config = dict(
    n_layer=11,
    d_model=192,
    n_head=3,
    n_kv_head=3,
    head_dim=64,
    d_mlp=960,
    vocab_size=8192,
    activation='gelu',
    norm='layernorm',
    norm_place='pre',
    norm_eps=1e-06,
    positions='rope',
    rope_base=10000.0,
    rope_fraction=1.0,
    qk_norm=False,
    attn_scale=0.125,
    bias='qkv',
    tie_embeddings=True,
    parallel_block=True,
    init='trunc',
    init_std_qkv=0.0361,
    init_std_o=0.00769,
    init_std_up=0.0361,
    init_std_down=0.00343,
    optimizer='muon_variant',
    lr=0.00555,
    lr_mult_o=1.5,
    lr_mult_up=1.39,
    beta1=0.95,
    lr_head=0.00447,
    grad_clip=2.0,
    warmup_steps=200,
    schedule='wsd',
    decay_fraction=1.0,
    decay_shape='linear',
    final_lr_fraction=0.0,
    batch_tokens=16384,
    seq_len=1024,
    doc_mask=True,
    train_tokens=161800000,
    steps=9876,
    dataset='wikipedia_en',
)
MLP neurons of a small language model. Each row is named by its layer, matrix (up: input weights) and neuron, and shows model dimensions 0-191. Each number is 128 + 32 x the weight over its row's rms, rounded and kept within 0 to 255. Numbers have three digits each.
After each neuron's rows, "fires on" lists the tokens most often at its 100 highest values on Wikipedia text that the model never trained on. A number after a token or word is its count.

L6.up94:122108103170105077156115159112102098112140108141152106153199177118123161102130122089135102169105148081081091174145161140116126119173117101154065114152141138100111141117163142134137130157067140116122168108159123099110134148138108126163119149129159183129124093163180123083102089146120149167155141107157163066190117153123101150125078152128049157100115173116133177095115131098140143139112086166091130148139060165113170169181117113061107095125124189110136096149130117232180081071178137132105115164106112114130220135151097081138164070129156102040087136106168156155127175163104122130
fires on: " on" 33, " along" 8, " his" 6, " off" 4

L5.up639:181179169104057085118091124113140133154175124130091092136084105120168171181109095172161125120128094083136115104082176136126171103157128158176104075109099149109080123101151143115161097193142179128152114088103069172166128113118184168133153116073137168162087123135109121111098156140173111118072206134088138113133054103132120120109096106069110172104098088079156136088148156089150113113090124060122133124162140096118153122175067141170189146126139149148105148131144134153181154153083175181124071107145185201118121132124146126162116171097143111087118165097113190126143121100110142124
fires on: " p" 13, "." 12, " he" 10, " n" 9, " next" 5, " she" 5

L7.up460:156111037103114131098111090178101098133126151178127106110107101090082088126084127108094098163107126094161112073125167169100173108187166141087181085108180162086130109158163154150084183145169161131133119169165172096175074130184098134120131170120160157136105133193058172140138113144166165131142084173097147148097160165072138132109177143107096075173131129116083120101129111106138106168093123174099128072124180120097139125097092173157095093121142173055085106149144124075162138121159160128112188141166182126080087141063131150101114144168111119109148151135126132113118135106143088146
fires on: "19" 19, "(s" 9, "6" 7, "7" 6, "1" 6, " W" 4

L5.up689:156160119134128068122161078177126106094138147059130099152102161114136121140126128113115113126139132108104141037146167121112174086066122100095091094117134118186148095169170158110164165114135131078095219106121163158170109094091062127109118127178128101129192142154110161073134176112123109098086106176114191129114137112194162117128171130177125134115118105138148103221195152116090105136082156086154135068100150066131100126114156119099130117173142154122150130153143121105071052092090089130133139096126143139068119113092110129115131137210147130170152153145152155099137168170168115119
fires on: "\n" 14, " high" 13, "\n\n" 12, " h" 5, "enh" 4, "H" 4

L7.up541:136160109117097121101146125096114154115061123137130094072180106132158139080146093104148134117141112154116136166160165083054152095097140174099121068066162124200127155105102140137129117083112153114137159087150164089137163127194142173143145155145084110037101088113113064108082128144184080167161131169182116176146131132117131129119130176182179179133129111141168061149102162120091148147169157090127120062105136176133158118126125141120113151119135143118162134115108176137158158090058148128151123128060072105135144151145101136205128134126071134102088190150164081128153147080085155124
fires on: "." 36, "ch" 14, " (" 13, " st" 6

L5.up467:112103122130075205144121146133207097146112090131088099116125158120113112123103106189111127179153107114184145023139143150189108093121154139113117067132144160108108083067103127143114145151107149060118136160121138163129206096129126178121119122103095165170097124130110159182159156150109097138109142074078159190100120066113150128083118140102127102116114221103118156129116139154170156070114133145115117113136092179188122126144084129177169150144151151109169092148100152122170082169155062159153099135123091120102109135160060139141127095137139120119141125163140054166117076166151157095
fires on: " and" 42, " |\n" 31, "," 9, " of" 6

L5.up19:126146102094114083117194125115159169083225176158097117152136112115094180104138110128155110171135162123205111121194073099104143112116171131106147082117171109071096135135112114130098113105089198187117135084175152117147117103101115183159131124161163129096096134158167109108090104141114110104140106094169125082207140107164143085172089179097144109192107109117078110146126147112129134189130168123112098117124147130175145184137109155140124104099152102181129143049189139131106109120159108114145131071118114083117159131145169058124140125188099121085138122153068067113158150117146151078
fires on: " who" 41, "\n" 13, " from" 12, " also" 8, " and" 4

L6.up244:111113094149117151050133111179130122105100157115088131115097127131133186135101147069105077134208084113116141187144136057082115126140113138150151183075139141100066102125161129137143162091152159095088143076068093143120145080172142101119154147163105100100137180134091156141117150112156141154161103140133103142149154149162137153200095072101169166116152085117127072146142119155150077119090100083120141189089133153102143130123181141154172114150086169134160133169086138090112165109045137087131127112104085113092066185198158183112171171126139100117098158183159148110174130145129148127
fires on: " w" 32, " air" 13, " W" 8, " favor" 5, "ing" 4

L4.up88:164107146155162142092147158155169167140101115165137176140072101176191081135150126059124158096137079121140063122089119200163067112140161132143126151116101112143115168092116164108167113108114175141069162105122112126191087173165121152123137123182132144144139097112124124133124116161027133104122142097084113169099154118132136174125073111127132146100097123162111129131136082154144151078153119184133063104071162135087099109138084051135156164128096105153133105145157086089099120157088165126120140166126155106120127069117210104134128141118137105105182129109125156214172162127061112072
fires on: " |" 26, "″N" 14, " /" 14, "d" 6, "0" 6, "″W" 6

L4.up208:121146104190108119134190116192170136145135120146185125108122122161082105114073112139072132068110100128149031137122140134121068169086106169131109164178112112141142183147140120127169141109177160126141075140123074159115146117117123149136162125181135092180199137117141107129101134149115098174128148104109111185085149104117136183107108169071085107122139079095107122190111134139102102103088121192181144109150140132089155109133112124065140120117126132131118152117160124152162156126166162180165132138104089147166088124089085158123065087032112053120118098088083172153127159161092172105
fires on: " " 41, "," 35, " well" 9, ":" 6

L4.up288:095145168165088100083109124117115156148131131091113137100119122128168112126197146149104129128141125108123134106112117141164126150115082120210106162177147135129117173138155107192206163132125131082049102177118135188129123141172091141149129144177117064155094114146097087190089124134125118073155178116163165084096079133160151139110111041142086130170148148161105205179087152127146124089080116112151129123108109168157131169147103130127121126093105193134073185117137092073131176134117167116119096125130083161158105123119078198159075117122088144167103118134134052096078142170111147106
fires on: " " 40, " d" 9, "b" 5, "O" 5, "umb" 4, "D" 4

L7.up546:158153081151150118062152092133148168086140114064151125100101130045082169067088102115215128151132124126058125189089114161161130104147123113095093156123109143120028122123163112100143090124194147152107145128079128084179096122156116148098197110136135103072117127112103142128117169112095165168126113170150095164131145107157130133152118130133107111175161125086171126130147103118166152117111110091090102172086156143158157184151108113186182171094170144085124200167111152131152160148151104137108129133117141130156167098127076105130130097129065170118086122173204105161092173106132123147
fires on: " w" 14, "|" 12, "'" 9, "'s" 6, "W" 5, " c" 5

L4.up434:185182091145078136111177092151025132140081046101141142140107140091145158114149084114092135154112108114073098116099088083145079103111169091119122103178163164180102124124127158115108084124154155181140119218127120158151152103115145067087112136189169104149134079117138111141068096131100127195101158145124130114144167130106166126104102161151105122097123132106131105084146175136160115102166168162138134110141155122133108139178142051117090135134115172103140161139127109076129173138086146081178127168106082143097211081126100101122136099120159148184113125137181070143172131161124120168
fires on: " " 55, " for" 7, " All" 7, " For" 7

L4.up80:172164093145095156151120094147097125174141126131156147106110165139165152119127183096170140151032125109161191111102141138166181114104152146130125115107138137119080107145114176189189120121169111091135020126106121153150109077089165081137165090123123103180083144148126089202087040059172129158129142064175120145137139122128146128117124104122149110140135155197098122152120115136100161105075095056080145142172162138156168133092140111104128166115166108130071080143150095123135163120090133167139075109125147124079117170111076135099145103141115091095144201119132148127104103170153107124
fires on: "os" 17, "as" 15, "ers" 9, " Awards" 8, " Mas" 5

L5.up242:128131139141084172129117105114134092084118139122151176165122189126206142164077175093114088120155145144121185169152133099135105088122119178205174095121138120078069106087146126133134167148150132072127112123106183123151113094152126055198151100115123121103087097086163112059134125140138134100132080147124086121069120102152133159121092162100089176091138122172079130080071100114126193116128121161125203087157128131130061115190119170161142158133152175109124184132164142079092100172057098150135174126143123094105111149127137154157160124154179127108112121102110176112117097148154192116
fires on: " —" 30, " Z" 10, " cons" 6, " James" 6

L7.up387:145076122083085135137140163082102112099082166112153135120161109088131173119160116214104154107112127097102093144117130093188110117134178093142071106151117170085136135094202123109131137171143133141078145191141125130102084051151099176120139129074076180122124145165136136129080127096144114091049152144166153145109161135101124075153087092145150088203146164130083116120140151138067076095109186101152156161099099096149140109134128146109166102133097139128134069183141168127188171105062127132128136144103128179124105168160132124143142137149172139097177164153134137109156081169073080074
fires on: " and" 30, " first" 15, " only" 8, " that" 6

L6.up943:093133114097093151120158129162116154137109098099183119146173114136118082179160138198150079174131156086182141118128115126164112130099132148131100147086178209112057110177145125137131120128130139168164122065088180150142130086101094089114157174161137128078070094094063115118113148101171163138061091095144107152152080128154135102155120113147150143090153114105155090094117101091093097125134127115124092098118145173131162170111142070168167162156095135129130102117170122101122147087106165116080133114093071153124096155112171171133168145095154117102090124062112170166167116237204117098
fires on: "00" 25, "th" 10, " Revolution" 6, " Second" 6, " century" 4, "s" 4

L7.up629:157054071091149192177084143144100156138102119135097089146136167079148118082128075136150124110088144122083126121134073105142157146134146164107103137158152138145083157109161131097131089115138105179135193158057131123096147149164184100066180107232160108178151084132136142103148123142110152059093130175171169140140113139116192124148127107113103156114088169124120119151085134148084124099114141112166158133117162107107089103133150154117158114146140120158116120080182196184159137158126146135167083140144098212107093113062149096166139118060140135151097185131120168113094079099104121116
fires on: "." 33, "A" 6, "V" 5, "D" 5, "B" 5, " to" 4

L4.up151:157102116071105164117114157147172104082161171077097147139167128127152079147125127153103127131128106135145113118170112091129192132165154172185154197156116171087083096099155131142142123143141148053155152127125138150105107174128118130039153198110141108106105131121118114104129106176134089067147126079147140115116097136155127097075103168165119132112101116177103094112150168146121154138161188085045119105122126194164135099161165122113124123141105159059095123161154151188103091156133140127080129126133135137105101180129195128151142089085165000113108094071134147127146164108120102106
fires on: "′" 18, " on" 13, "°" 11, " in" 7, " three" 6, "10" 6

L4.up61:121136149092077179112146105163184059139112123117136170160113167148181210142154141090149138094138113060137142164118164143116129150133128152085085154116154097110118086119144140098112147184164147175160080141200128080156118127149129122139101081088099102131146107115134164082100131157172104113167143175146078056124119142158113121141152049137132150131109142138106121134143093121097147120179127127113159137074144140082125127135147147121124042102091129133110135087147057099157125132141147158072151118099073218108172125193087139095160066105124093123125142152154134087186187094073182084
fires on: "ing" 82, " w" 6

L7.up412:115104109130107165184146114120139135088102112109148069160105181146154026138100142131126164123132123141212123081120135124057190129088088169158172131122154151129199164114160164137069111089109134123083102120116148144157171162151152134169146117190116131130127189105144140147090121145099172087096127114150109065116122121068096092127118126158136139150110128059129116122153077068131146153110091171210109081108180079133148106146078169081137148154147175151135124162104165155123085170124121138145128137133128127116129109141091164165234088083155096128145088113132134084149127188120086152
fires on: "M" 17, " K" 14, " A" 8, " B" 7, " M" 6, "-M" 4

L4.up766:103100212151111174122100159115148157144102141160178177130131087135097060098112115116198121143123147102143140089137093148103159089115125139196123133166091098149143179118122127142158057112129176133127155115183066120133147147133119115067086117184138074100117082157098132096145085148152150119152158084078151205152092139146164129160169133152179155150077157098116173082095144124112154098194104152135171147116106139090115173119113077141094114103216130063104116156088071172107102149132115156119093133163133085098126131071103121098135144149148135095136085130053145171153175111163110150
fires on: "°N" 14, " Label" 12, "″N" 11, "em" 8, " –" 5, "erm" 4

L7.up389:128148109110063141106193158115130160130095152152089163134148170127159162178099148137134080126088114059142113233104134104161159094105199096083095170139126102111124073154117144136134119128148131120143146196143133142170163110153120107077158211126127089123147140156070156069118114093160122152184089150123138181158136152163131143126110146132060110085131089106125098165127174125100146107055161128152139076165149098064174150168147056162088086148046104169111126091139096112144108129112146168105128118130141143141147143126094095161139095164107108104182114069136110084128187119133105116
fires on: " not" 39, "ly" 5, " is" 5, " never" 4

L7.up421:072153084110147165139132171096191117095154106158074104099144165175086145115126156102207145159136128122135158153161159120066123104122125144082135165072039159073150162159146103176114149146146072106139120139096146163053147099162133161122188109166097090171156082138101195144099156108123185141146072085121089104150137151129164108109151163141126118143165147105129056152155046089102182108132134139133191102103149140136133141158094160117141148092158127159097155099078126077131141068123137093156137135079153156129126132128127050153198115067124169121106118146098120107100158128125136127
fires on: " Sh" 35, "." 10, " Ar" 8, " Is" 7

L6.up537:162130155127134124154162086107105071142114098118193108126157149155156132115086107126143131139085104121178107111216111174172085112096147153122221186198161126135144110185171115099152128108220076129126138124086123090156124144149128072167190186129163144190141163162125175115081109144189135114184158114156077126150113152116116144158127112162132088087118113150137064117104151144085132140062111120123131086116111111141123085148099077120102106173104169079130081085187105155130113086116115155135084100164117124101126160166130103137135086131142161084095161072066110111103116078131136117
fires on: "," 44, "h" 6, "asc" 4

L6.up495:134072130102110183157137122155169158085083166116149161114091148087105152083175069113129174145162087112184125134145104091128144088134181140072093168156181123133086100145219151099122159139092119157168145141141106185162110141133148104134140186130128149154094135123090143102108182095118144088083103122084176123107166095137094153143098120125163190104126103119106112126161149148128133188104144161106180174052142173110130163160095099133111138113128159156123115119132153163142115110128128071096134085093169107103125136054119141169093086145056166141098089142137115070187131105025096097
fires on: "." 45, "on" 4, "au" 4

L7.up162:171165132158130071151130168122168139103144133122071109144082120153106108091178093162138104112152113149204126113074086106045164167159152131105157141148117150129156159135077143121142143130057193137106129113136144161150062176166115156153214123131088073158174143121137182115122100110136136139112168102131097128137119125077170123115100215145055063139097120138091135087140087147174158132080072109122095152111111110133160133183147066144155119125191089083176148179150110100101107166097119157116095127119144149112123204126109106134131076140100099113104114148108126109121172078124156184
fires on: " on" 14, "°" 12, " l" 10, " o" 7, " sp" 6, " in" 6

L5.up246:189071110106119100070103108144167169093097134092138124123146181106067127147133165091081153162128117167097077136151155076069134142168116119113140103092106071130135122154120116158145148095147133138119165171153096125131150189135112094116163117147155132104092168138124111168080173099117123125089129094162076139132145098092169157172112122115116117167154186134133116097165129147136166089116049118119136090126129125076213098152132087139142137143158172116199092194091159196171125153107148122107148141104132157101141146145079213132207103053176090058130123183114115085120132137144122157
fires on: ")" 33, ")\n\n" 10, "\n\n" 10, " following" 8

L7.up310:162191111172173097162137116154091109077096104141110121094095123133146157130045125123116136082070138118150163137166111103194105118087056125129104153150118157160125132176092102164161122147173118134087199093138125104157114104101182126111174117105103140153130158070144135094187144224196143140140114146150190135165129183091140090107184143076109158111099149159167071117132120137124094116178105137128175151053129176130168121183128141107116103151147146116130166172086115111139139158106108088136101103133080136094167144142058158202133076071132112170133118114145108154117135134102121078
fires on: " dist" 11, "it" 11, " ext" 10, "ar" 9, "ist" 5, "ant" 4

L5.up136:166147118124154135115159064161106186123100115093177112087098120094130126101120068074144130135153180167126114164110176144183159154076107106064089114147116138091099152167139117126165093164134161143134133180113162090117148090119170103145082159125061124144075101136121176103097217122119140151154111113154106163158101117142133125055103154079165113168154134102130061143173128123124092153144157138130120161147184126186115114087074157154099112191156168118119115076121131088096075190101134119186129087136115138094112138192096098126093159057135203165176107078127157153144148114137136148
fires on: " " 57, "al" 6, "ast" 5

L5.up576:108195084125132106160161145121105186144111087124094106134117124097059157124140116107130148112120140118176159147152112115082109145133157076111123126137137155173101115153115104060126105051148121184154124066137148132146129111150168152100152154117216156123223100144144131144172112158088057093137146169143168173123167141152121083111090178145167170110130078123181114109196135141156120097096053131170103034116111121115145106132203111143120130117131139131123115140122078149136116105168094168123072084173113145184147144082108178153126099171167112078118123159117144124131121090054103106
fires on: " p" 29, " syn" 7, " ext" 6, ":" 5, " to" 4

L5.up517:128110080165108096139104160112140098150118133144115100104135161159152165108143125074152194137137042057157075158120096125110100120136152116126147112130171125128148182129097154167140085147092104128081169098141140084128124146115110167135122105138149200093168098162111126084097154170164166145140162146130113152145170129068142150122161182057112106138104136152111157133120131114124131123095062117176093138139151090115146070099107068178164107172093145147102184154163151148207135104172141086174077109122152179108070165124184103144090085103141102029110157095087102081127139166183134139
fires on: "N" 36, " n" 17, "." 5, "ingham" 5, " fl" 4

L4.up42:172122145140107155148116158125168097143141191173108152118100073122111108148121111092112104133107147121142146171140095133135121141110119121165169135165059125153164185141103180128086147168088076112087146093207153164141112066111058130063076084122151138153128138145088155109142126192092127173111079087085166110128059098137093149072123133113129144194095126148155172104118104135141176142196101153102083097144123140079081142164158071165082155108171152111149113138097152084177111137174101112100065139158131120127155127152164124146149106103089086130128107111162222141138140131152206137
fires on: " well" 27, " along" 7, "ae" 6, " Digital" 5, "oul" 5, " digital" 5

L5.up580:104158142174154096167128106090165150095137167166136183107174151047091076176101183125134136132144111145150137079084150080177096161159167141138147111118121123120126102116108121177063124125108106178110149047121110166142152123154116134151062096182110103095056157086157123075091173132147115125134118188131147123103120121205179196157079132126129144119145131056112173110074111112144093110129084131150081112098104171104156136107107161084128111097161139131174127155145131147135085109141091135144119178097158142150126155125137129118128041101138114055128161102083128212177157136121156112
fires on: " such" 23, " to" 12, " of" 10, " from" 7, "ing" 5

L5.up58:145151195128117153169158073115126113100098173092110174177100117097142184151151124096175159095100140134079104106143201114132110155091123146103164110089176091087173118100058142142177128120115105128139153145087124126131134147091083092101174169130122181174112106135061111128165164110138157098096156164167159139085106062128169144107101113197099125110117136163108134059094098133113161135119154119132114163116059121183142134118210132121117114116172136163139194104131100110126135099169188141099114155123146144092221124087085100158149053122140115113140090169097162098163115106070114100
fires on: " as" 14, "l" 13, "le" 9, " he" 7, "m" 5, "we" 4

L7.up577:071191113123100110147142050090116130081097162110117147103132093170148118124118132156155128124135131096102137100149132109133102188131217114169117109166069140117235107088124174179107165099097127141103096139092182138140135124131157181130141101132111119114129126135176146175064157199139145082094151053174128140107165085098138161126092124144101145099127137123110077118126131126031145125182118136255110149121125132097141072128197117162116147122099148103137094142156123128132127189137128141126123178102097164153152145124096085104175148102164086096102116152137095152120138120135106097
fires on: " over" 16, " it" 15, " there" 12, "I" 9, " I" 5

L5.up185:107132108130154134135129156091107148110161119108097066138148156073102092130106115111211120161067048109118132101075140123089197187147162145113126148149117118097160133093099088143161128112151160120160143142139139090101112103118098159145133172089151097157153148134185076152129144125142123193154139100116065179110123100157148077136068126126175108062186106156134154092128155079118123117053075196112122138199179133083082157128069139107133106101087141165146142162125129067118136130146138172106169107138208212101096141143143142138147144114141133078139129151135186106138102138060134135
fires on: " at" 25, ":" 20, " Can" 4, " We" 4

L4.up693:069059123167121079159166151129121110091127134092100123155157129114156174124091088156131125114133135154115152147178126154141199042161135100122164144123107140079108047138163090129135144169144116122123154120113119098126161144105104139118129143138146111119104178121114120142114154094151075078170079113132117082120137147154161140107114120114144140086114151183171129136076139115182099166144168129113059094116078138139089134091123152080184088145119124106116133133157123127141077097169089141108131103183224107144108168196112141158100175247117166109123179114120047141175119061162109129
fires on: " |" 50, " " 18, "c" 7, "á" 4, "19" 4

L7.up873:106131105164170125142163119182125116161140110090156157093108165164146090160110143139059170154154103109093097122109106123147199104125091128090056110179085111137094142156167141159094121109097152166189174147079116092119134154092126119121110101162175113154159176100138099126083126133179143178079095143117182105171072113066075085112106210064128115067104116119110160068154114103150157112172127155211107067158126128147109130132100151153141122171143162115136135087178131105136181108136132153090109101097141163134119110176072088119112135119193114163143094180153094124162142067153130117
fires on: " a" 19, "19" 17, " s" 13, " " 8, " late" 5, "-" 4

L4.up669:139240165119092149143158102137140056145137162158122084155143066125136119200055154123097107141169144104130114151185078072098095134176161144123076183098176108198104140170108121163119106127077111099155172155093130110130173137076162090148164138101138090148124153157138146081145125055193112141116134140131130119100115159115144150114127126140095099115093122139083099128174090138157134145086111159102121115138146115077090101149137146137152056112108132178073112180185060194133128104158122156085109123094142094119141175106123160130153043168144152145164121119103162117106170127125144125
fires on: "u" 53, "n" 11, "ang" 8, "ut" 4

L7.up456:180079115081135155163176148141142138195145123107119137105092167110095145106159104101109149112091123086212099107107107118142130115148190131148084117131104113120110144108140169118154148125080132112138118159088134150121179076108105119128102114155193156118171132145177137129117114128193114104144080183188113137099190139126174073125146105071140161130159167152142120121099094151084142200164142155110089120149123116078105131159129125227126097084131172142123105111135144134084143063083171116156147138158134135101178162083130115097184102099185138176108157166152143114103073130077039056
fires on: "." 23, " ex" 13, " co" 12, " an" 5

L4.up169:090157168123140124132188106133082107079146123128156146137121107184177132169151179097114114150133115136132122105145088087128136157042077107144112118108110121093090150077212130181062147075170098088179085145132150108127091116149205085174081136165120123109035093135145128048140109163136087124132166187122132165180131092091107156169167167092087113088086101117129132177152109145156138122112149121129167096141092081093141155104120111148134105129152107153148094100136089110137156101155118137150139154124154103127101070129067165154113115142116108161184180100165154184203135159107154119
fires on: "." 20, "ag" 11, " rest" 7, "est" 6, "ouse" 5, "at" 4

L5.up785:130109146145132146123167126107099173070141157122146141144100130153166142114101137160138099122160173120079087097167101134153108138134157121218155079131127119144152100155086150109080131148111118087079172098082125177089167141155140113160136142102058058127125128083096177098176114118090127169054100105141128066118094099140180090200191106115162134140056183098104119184092180116117167115123132197133137162120138137134093108107125159149136103117117137129096097160147160140038097141146098085118170110114139071177122128161143137169069108158135108180130085177136179159172131087104162120
fires on: "er" 19, "o" 13, "ch" 11, "u" 5, "w" 5